{
  "head_dim": 64,
  "positions": "rope",
  "qk_norm": true,
  "init_mimetic": 0.7,
  "optimizer": "adamw",
  "learning_rate": 0.000873,
  "schedule": "wsd",
  "decay_fraction": 1.0,
  "z_loss": 1e-05,
  "train_tokens": 1377000000
}
MLP neurons of a small language model. Each row is named by its layer, matrix (gate and up: input weights) and neuron, and shows model dimensions 266-361. Each number is 128 + 24 x the weight over its row's rms, rounded and kept within 0 to 255. Numbers have three digits each. A neuron's up and down rows have the sign that makes its largest values positive.
After each neuron's rows is what it responds to, as a language model described it from the Wikipedia text at the highest values.

L9.gate957:148126104095147139119145138130107141117084158121091177143114168106109075123160179114145138149138184120142113096107116142159131150140160124143132113102173119147164143107144137127148117137131090151149144154109046143150135158162121149189088125154095117116136128117138095156149117097116081133
L9.up957:135154110122139124140177123119077122135138111131089116102148154114116097115150105202149068121144107152140128172120156124146109173142113121109131124097105115121100112107145111148126111189133126130136107129128122159147107132132130146138160133136140138137107165137154142117121117137138137126
Responds to: The first token after a sentence-initial subject noun or name, usually a verb such as is, can, also, or an opening parenthesis.

L11.gate1140:123150141127186117127113136135108134129153160117116115130102121135155139140144129149132147104113158126122134149114102111125131122151099106131153134120118155164134149113139111105120101132106145101098157101135136151132118138131063135107117124183082109109123087136102059128098119145181126109
L11.up1140:155109100126113154164155093065122128147101143141121163157128144108114180150118116148105137122174133084124172130106083122143146134094167163108124130124125098095141112147090166181139134125129119202137119106117168108101193096105131146134150173143148114143133163066104114090117115152131136096
Responds to: Title, role, or relation words and punctuation that come right before a proper name, such as drummer, actress, Bishop, IGN's, "her mother,".

L11.gate1619:146099142140168130156132113110091189116188113086131129112110142135126105157126117137107110097106068117113146125094160158141154086143117131139157157097140154165104133110131108152115116124116084174141122130122091181121159154123140133126134110093132103125145113084119117112148150140119129146
L11.up1619:097081135152160148127144111123129128119125125115121083090128086130129104128120119066120142124132105118084139082078145109146111123087143101162169118114130115150071128159115151136150145180123082139110135105142134102115093097160161076144138137140097144072079137163100157102138138153125116155
Responds to: Pronouns that start a new sentence and refer back to the article's subject, such as It, He, They, its, his; also numbers after over/around and table-row pipes.

L9.gate1034:097099143135139117162180109101151180083152170079091074124093112110114115151120141131129078096161150139131140123109158137097158138152138134126127109115154108130089105115122083124113098143147146143083154123137117192102118157151160105105099118139119144123138106147120134121138124114146132152
L9.up1034:094108128105129133161113132097094126111138113146155102127087139106129134115121156141112113146104104120122140123121141130107129144148126146159133121116159156090104099148127080117087136127126153090125154153082134167141146130105161146115109104132077151091132116115156111123104151165113108127
Responds to: Short word-initial pieces or punctuation directly after a bracket, slash, quote or line break, as in (hence, km/h, "hateful", Software, and table pipes.

L9.gate1734:130095113094112128167129161136142143085120109095132138104120109121145109160128155135105137150145150106132138097074095137155143152100109189147159113122126117152153119111113095139137138102105114157144132136139135128128111100118087140158122127146179157169120097146168142135108112145113093135
L9.up1734:149114069108154167156156150114148128142134095125153122104119088092138134162141139122122119036123111112125120146143146121094151152152090132164124141172143083061104114139136074117169146147164132122131111148159149165121136123152125144135163080135148147125125119132155118177104141127069109120
Responds to: Subject pronouns starting a new sentence or clause after a period, comma, where or when, like It, he, they; also final table-cell pipes.

L4.gate773:132134118114131148141133109111153143149150084118152160140087093133069127124133108132140135182113136167155152149136150109194095145162119155130137121130142178128146111142131108147153133140103133145138124159103076148112118106139116109140143118110155090133130123119150112098124138085175136124
L4.up773:152115088141121140140138138108095127130148149128093137096109156139143123127091082121113144128149134136123110110141156128144123126101135080141160140152128131118136078067127109119116116110093175133118128157141147193108134184118142103102129129074131183092151151116120115122129153156116144120
Responds to: Nouns and verbs about buildings and construction, such as architect, built, construction, buildings, and an Architecture section heading, plus scattered occupation and place nouns like engineer, driver, County.

L11.gate660:161119162105155126118151157110147158172109107130140116083133096143136101201121135135141107103084122128098107151093136139099103108160194126125129087160150158077144144098104136148126156150112177165141173141150155139099118136125133151089137124159184154100113129106153139123099157109146138165
L11.up660:176138071142089155127144150163191121114138133125152187140122109167129134143129070147159070138101106107149129157110132129130146113135143147135140147123120114109115141111131147138109140096150132096147137125117151129152148146146117124122093148155168149167168139127162099158087098167082111130
Responds to: Subject pronouns opening a clause, such as it, I, they, he, after "that", a period or "and" and before a verb; also word-initial capital I pieces like Ibrox, ICBMs.

L4.gate304:133107134137142124142205105124113165112122144124136123139110111117137161111164133147070121141134102137142109119121132142161136082172133120079112136155153107149124154129110101154129105154150086104104130173143112147166120138119108129139068147117124175113168157125170120161123131111140086091
L4.up304:106147101121111106142108165115119137148126123151170098136176146155123139124129119130106163141097100150108150134069096129138123116101132129146131134111122108122113147187144133173157120106151123085133131119090101116124113110130129086117124111151131111138148140172142167130096141151126139102
Responds to: Pronouns opening a new sentence that refer back to the article's subject, such as It, She, He, This, also lowercase it after a comma; occasionally units like km.

L4.gate704:114137107147139162139139140102091167159118154107146133149128113139119154164127122174112111160152105134122115158083122143112146161114118148151155124120162064130149129149124119147147118148112137151129105163127139075126106128135108120116147150089148111080167146080145076066169161106153107142
L4.up704:194132133152161171099110152079115127126147118102105129109135152142174135092118141133103122155158106149153162145072157150101139131134114112139117126091130100133132091173115156112161135133109151149081129133119135137088123161136136129129138138117181143100130118106183130142133120154149153124
Responds to: Words naming a role, activity or capability in software, band-credit and organization text (programming, supports, bass, co-founder, served), plus track numbers in tables.

L9.gate574:125141094086132115143107155120160159065113175109093151159123134129147100125125115150098152116139061137133141123114122166099112155154120157106105105120115145140138133111109081130119093126120109090114154145147160203145090144136120122132150144123130149160114131095127158158084126093122109095
L9.up574:111173123110153178117107127107095114082118149130113117120141136111117114145082147140117122121120102092138137100168156137122090119137113137126134169172148130129149132127134136149132136096142127084148168107113111123115166129130187130128099101096084175141125201144122140104103138144146078101
Responds to: Pronouns like he, it, they starting a clause after a comma or period to refer back, plus points numbers in league tables and name pieces after Bar/Bor.